MLP neurons of a small language model. Each row is named by its layer, matrix (up: input weights; down: output weights) and neuron, and shows model dimensions 80-143. Each number is 50 + 15 x the weight over its row's rms, rounded and kept within 0 to 99.
Before each neuron's rows, "fires in" lists the words (lower case) most often at its 100 highest values on Wikipedia text that the model never trained on.

fires in: "a", "the", "faced"
L9.up1055:39 39 31 51 61 51 60 73 60 17 31 47 38 66 64 43 49 66 64 56 30 57 51 53 63 27 49 42 67 40 30 40 40 33 50 39 23 45 73 52 45 40 50 35 35 37 63 53 44 42 51 36 64 67 43 52 68 55 50 59 40 61 44 56
L9.down1055:88 48 51 62 40 47 55 85 58 48 44 58 63 49 52 94 39 44 40 48 70 24 63 40 80 47 56 55 36 67 60 11 29 54 33 24 79 33 69 55 68 39 34 75 48 58 35 53 41 45 27 52 54 47 43 52 72 52 34 33 44 31 59 43

fires in: "the", "of", "in", "from", "to"
L9.up1058:57 42 43 43 48 42 58 44 58 60 41 53 56 32 34 53 36 25 29 48 28 75 56 70 58 68 64 47 43 34 49 30 31 54 41 83 41 70 60 45 55 59 33 48 55 47 58 59 27 56 34 40 45 62 56 46 64 52 36 51 52 74 74 52
L9.down1058:31 46 66 41 58 48 40 67 14 47 42 57 66 62 22 67 50 30 61 54 35 51 34 45 39 66 51 45 42 65 32 58 45 37 50 41 64 51 32 50 68 38 48 49 33 49 43 37 57 70 48 75 61 39 42 48 23 38 45 40 44 56 41 48

fires in: "and"
L8.up1597:47 41 68 57 46 56 49 45 62 38 44 47 56 44 47 68 54 21 38 09 29 61 53 52 35 62 35 53 39 73 43 50 58 40 38 48 57 63 47 39 69 52 54 31 36 54 21 60 36 75 32 23 58 54 34 49 35 67 80 61 48 39 60 43
L8.down1597:58 41 24 36 35 43 48 64 50 71 37 65 54 57 72 77 53 73 44 28 50 53 25 76 53 48 72 70 26 61 51 58 44 49 46 53 39 46 61 62 72 29 25 40 71 65 47 61 36 99 60 57 49 45 57 55 65 56 68 48 46 49 44 48

fires in: "a", "in"
L9.up1587:62 36 61 81 80 43 53 55 56 31 53 48 78 50 74 35 28 72 20 46 53 59 61 45 43 42 46 64 26 37 35 37 49 59 33 37 77 59 32 33 48 24 56 68 69 57 34 78 21 63 42 63 70 30 45 71 61 44 17 62 48 32 45 59
L9.down1587:29 71 45 42 62 45 65 48 54 77 48 53 51 51 37 69 64 57 23 62 88 49 55 57 65 71 62 31 49 53 45 37 66 50 53 26 76 65 64 42 65 25 35 49 52 64 37 16 75 41 51 69 68 79 27 75 42 48 27 07 60 41 58 62

fires in: "of", "to", "on", "under", "from"
L8.up1092:31 45 88 50 45 72 38 59 41 85 77 54 35 49 43 62 43 42 50 77 14 50 46 87 90 40 63 46 24 35 53 49 49 49 63 68 28 16 52 63 48 38 37 44 62 59 29 48 31 69 62 44 80 87 50 59 69 67 74 55 39 49 48 38
L8.down1092:54 45 44 38 48 12 53 66 79 25 44 68 34 51 35 75 42 46 48 57 55 47 41 58 34 74 47 22 45 40 67 26 64 58 40 39 31 61 33 38 55 35 61 58 36 71 39 75 61 63 69 51 21 43 57 46 54 48 35 44 37 50 62 46

fires in: "the", "first", "an", "local"
L9.up1739:41 38 74 58 45 36 37 61 46 56 57 54 36 66 28 30 67 54 61 28 47 53 51 52 66 60 48 41 61 51 47 44 46 62 34 72 39 74 34 57 51 78 64 10 52 51 62 51 52 31 14 20 68 68 65 82 51 32 75 65 55 34 44 31
L9.down1739:60 53 36 61 42 65 53 60 62 70 64 61 63 61 49 52 68 52 60 57 51 36 47 46 49 56 56 61 58 53 24 24 49 40 51 30 33 53 65 68 56 48 21 71 55 31 44 47 53 37 56 82 43 52 42 52 51 58 66 29 48 31 55 47

fires in: "in", "of", "by"
L8.up471:64 52 18 39 63 38 46 57 42 49 36 70 52 48 66 51 64 43 30 27 58 58 45 41 52 33 40 65 54 53 39 52 70 36 79 70 50 48 23 44 80 52 39 49 50 42 50 56 49 59 39 37 49 40 40 86 44 52 52 46 41 28 44 53
L8.down471:62 67 49 33 58 03 80 33 34 35 51 54 57 77 44 64 62 27 35 24 59 62 54 27 51 51 56 53 54 46 36 54 85 49 45 38 62 37 57 40 65 51 40 64 52 29 32 56 50 27 48 50 35 54 57 40 79 64 40 48 32 58 32 26

fires in: "a", "rigney"
L8.up606:56 57 44 68 36 47 61 37 65 47 30 37 51 34 67 24 41 22 62 31 26 60 58 58 79 56 68 48 80 57 45 51 60 50 26 73 60 51 65 45 33 61 39 57 66 57 46 56 24 65 66 22 39 59 35 33 78 76 30 64 56 50 51 52
L8.down606:54 67 68 33 30 63 35 98 54 35 45 50 41 36 50 80 54 57 62 29 70 36 54 50 56 19 37 45 40 47 55 54 25 69 70 31 55 34 51 46 39 55 34 66 53 56 54 37 65 32 47 60 46 71 45 63 36 38 41 21 58 77 79 27

fires in: "high", "in", "school", "of", "men", "from"
L9.up507:36 41 41 63 28 15 07 44 69 44 43 55 54 48 49 70 38 40 33 34 74 52 99 38 56 49 60 76 26 34 76 80 41 57 36 74 44 46 27 47 45 42 36 38 34 54 49 64 56 75 56 68 39 52 30 61 61 83 60 64 72 79 56 54
L9.down507:47 52 31 58 67 58 43 41 29 41 36 62 70 71 53 45 45 69 71 73 52 48 58 56 26 51 63 40 39 75 69 64 46 43 42 84 38 66 70 28 63 64 57 71 39 57 55 73 83 55 72 40 35 67 45 52 74 30 23 48 53 65 60 50

fires in: "a", "rodríguez"
L8.up290:49 46 66 54 41 48 43 51 60 03 52 65 52 38 80 33 47 36 36 57 46 53 42 33 50 28 67 54 55 47 53 56 76 31 44 58 37 31 71 42 48 60 38 15 44 61 40 00 63 55 64 12 56 53 46 67 64 69 52 24 55 43 72 16
L8.down290:60 54 76 61 23 56 55 49 65 41 16 59 13 51 36 42 66 45 52 64 59 58 69 65 56 65 53 59 08 44 51 62 33 30 36 40 42 66 56 20 88 55 72 46 46 41 34 44 56 33 37 42 65 53 51 56 50 17 40 50 42 51 43 32

fires in: "was", "also", "is", "were"
L8.up673:46 40 55 45 54 51 49 54 66 58 60 52 48 61 46 39 58 25 24 78 39 43 55 88 58 54 40 34 58 44 90 54 19 28 43 57 30 43 59 13 25 50 68 59 14 39 59 40 48 58 44 23 34 45 35 53 56 58 54 54 48 62 37 46
L8.down673:41 44 69 45 49 27 51 54 38 31 64 51 58 42 41 45 57 22 33 48 29 48 63 46 62 37 22 49 43 17 78 47 27 59 68 59 46 21 24 62 10 51 47 45 47 53 63 08 61 45 30 60 34 66 44 49 63 59 43 73 85 46 67 42

fires in: "in"
L9.up470:44 38 56 58 62 51 48 47 38 32 33 55 42 63 45 29 59 47 28 43 54 55 41 35 49 51 17 42 43 27 51 19 54 41 18 65 41 54 41 45 67 63 27 27 48 48 55 33 65 47 51 46 56 50 48 61 40 49 49 57 40 59 56 42
L9.down470:50 72 43 68 29 65 37 29 61 60 49 67 66 27 52 33 76 40 46 47 45 42 55 60 40 73 61 45 64 46 54 57 42 37 29 35 29 42 48 29 48 30 36 56 18 78 38 66 43 50 60 69 57 63 50 35 54 40 23 55 47 52 42 22

fires in: "and", "called", "as", "or"
L8.up1635:37 37 42 40 34 67 47 53 46 53 72 76 39 40 36 65 38 41 62 28 51 65 44 56 47 21 42 59 60 52 48 32 27 26 61 65 50 46 67 51 42 37 77 34 54 45 45 45 45 35 52 49 75 50 43 54 78 52 67 76 37 43 68 41
L8.down1635:61 55 52 60 59 40 54 37 35 56 48 67 55 71 46 51 55 49 42 49 35 83 79 50 68 73 47 48 60 74 62 67 41 45 62 62 40 46 93 72 32 54 50 49 35 47 51 46 58 47 60 33 40 25 62 49 59 49 49 42 51 48 39 56

fires in: "and"
L8.up1006:59 53 32 55 47 67 21 55 61 30 45 39 57 30 45 24 40 44 49 21 61 65 62 53 59 27 74 46 34 69 11 65 67 43 56 73 58 46 36 71 76 53 47 28 32 39 66 57 36 56 50 44 48 62 40 48 56 53 70 45 50 31 52 82
L8.down1006:42 45 64 43 76 67 52 65 57 60 27 53 46 58 52 80 56 72 51 42 21 79 42 64 51 57 30 74 46 49 49 28 45 22 68 77 84 46 64 55 33 65 78 41 59 76 66 37 62 46 66 50 68 96 65 42 44 69 63 64 47 58 56 44

fires in: "and", "they", "the"
L8.up421:47 54 56 64 58 52 46 53 70 71 42 78 43 74 38 36 45 48 53 36 46 43 26 43 42 48 54 41 53 44 57 44 41 62 56 45 54 78 52 34 66 43 46 43 46 41 77 11 48 62 55 44 55 66 54 34 76 55 55 72 53 64 71 32
L8.down421:62 42 76 41 49 27 51 53 31 28 38 51 55 43 65 58 74 40 53 52 64 53 72 72 35 65 52 68 63 44 51 64 63 48 37 54 45 55 53 59 59 69 37 49 44 35 34 61 35 52 49 73 37 16 62 83 47 35 60 49 51 55 57 38

fires in: "by", "to", "from", "and", "on"
L9.up80:46 49 39 54 38 60 35 29 37 41 28 64 79 48 71 24 56 20 64 69 38 47 55 46 22 31 44 47 51 16 69 45 59 53 26 48 55 68 70 28 48 46 53 49 06 58 44 63 46 50 32 61 38 35 58 28 19 73 63 59 52 88 26 57
L9.down80:59 50 35 66 39 52 35 58 64 65 33 57 62 62 54 68 47 41 59 69 53 22 24 58 43 59 66 43 43 42 49 56 44 73 56 56 61 74 60 56 51 59 51 56 59 58 53 27 61 45 21 59 54 48 26 59 57 34 62 75 45 42 30 35

fires in: "an", "on", "first", "krawczyk"
L9.up258:43 50 39 74 32 25 53 81 53 58 42 37 40 42 37 44 55 61 56 42 51 48 49 53 50 41 42 50 43 57 24 97 48 24 76 59 50 22 41 49 26 69 33 27 13 52 65 66 84 50 51 49 54 70 66 33 48 42 52 55 64 28 44 58
L9.down258:50 53 46 66 47 65 64 65 40 62 58 51 52 22 01 57 42 24 62 71 59 64 50 45 44 77 53 60 54 40 74 43 37 54 46 40 58 52 41 37 64 59 64 78 34 52 61 54 57 44 10 63 21 63 41 45 47 49 68 50 43 21 52 58

fires in: "was", "been", "were", "before"
L8.up1250:27 42 44 50 67 33 74 55 50 64 62 72 79 45 62 42 60 47 33 44 60 53 38 64 34 42 33 59 28 52 29 63 40 37 22 44 47 65 23 37 76 58 66 52 46 61 70 47 51 37 70 39 50 44 34 48 52 78 61 86 96 67 49 59
L8.down1250:58 59 59 59 54 32 62 71 52 39 58 79 27 74 26 62 71 68 57 68 67 57 52 75 40 47 28 45 34 34 50 56 53 88 55 45 49 37 58 41 56 56 32 62 39 30 54 52 32 68 43 56 18 50 62 56 41 50 75 46 28 26 35 24

fires in: "a"
L8.up1554:25 50 61 47 46 35 35 42 37 00 47 58 39 52 46 50 61 42 48 17 67 35 44 43 45 26 71 54 25 48 44 53 70 45 51 42 38 85 53 52 54 42 63 48 56 57 42 65 36 61 42 00 58 53 47 68 49 25 45 25 41 64 39 05
L8.down1554:48 48 39 27 43 66 49 53 42 44 39 47 46 37 47 70 48 52 67 44 63 70 50 75 23 61 63 29 13 47 43 32 42 48 29 44 52 63 59 45 80 46 57 18 45 37 58 40 45 61 39 41 50 71 58 43 59 65 70 71 57 35 62 25

fires in: "the", "to"
L9.up1324:60 58 57 61 32 60 47 72 58 66 48 63 45 54 56 36 70 52 55 37 37 51 43 56 71 47 66 76 72 37 33 62 41 40 50 61 68 67 62 46 57 22 76 32 49 57 56 73 77 51 54 74 71 53 60 51 60 22 62 82 75 69 62 55
L9.down1324:51 38 32 55 45 33 59 37 43 47 56 58 22 37 42 58 44 51 43 46 42 44 47 48 30 59 52 70 58 63 44 41 49 27 60 50 59 31 41 32 52 51 38 35 65 41 68 27 07 33 67 68 41 66 42 43 35 51 42 58 20 29 44 45

fires in: "to", "of", "a", "on", "what", "grotto"
L8.up1909:49 46 63 40 40 50 70 44 54 44 30 59 43 43 30 46 32 60 43 48 27 65 68 67 54 52 66 61 47 39 46 42 38 33 61 82 46 53 59 69 56 61 66 34 63 68 40 47 67 70 19 55 63 48 48 51 55 53 31 63 53 35 38 47
L8.down1909:42 49 15 53 45 64 44 59 45 38 24 70 42 70 38 47 47 64 54 57 45 53 56 49 45 33 89 54 63 42 52 55 66 41 47 57 57 43 54 56 43 23 70 44 74 58 58 42 53 54 45 31 35 64 59 42 68 58 43 60 53 85 57 75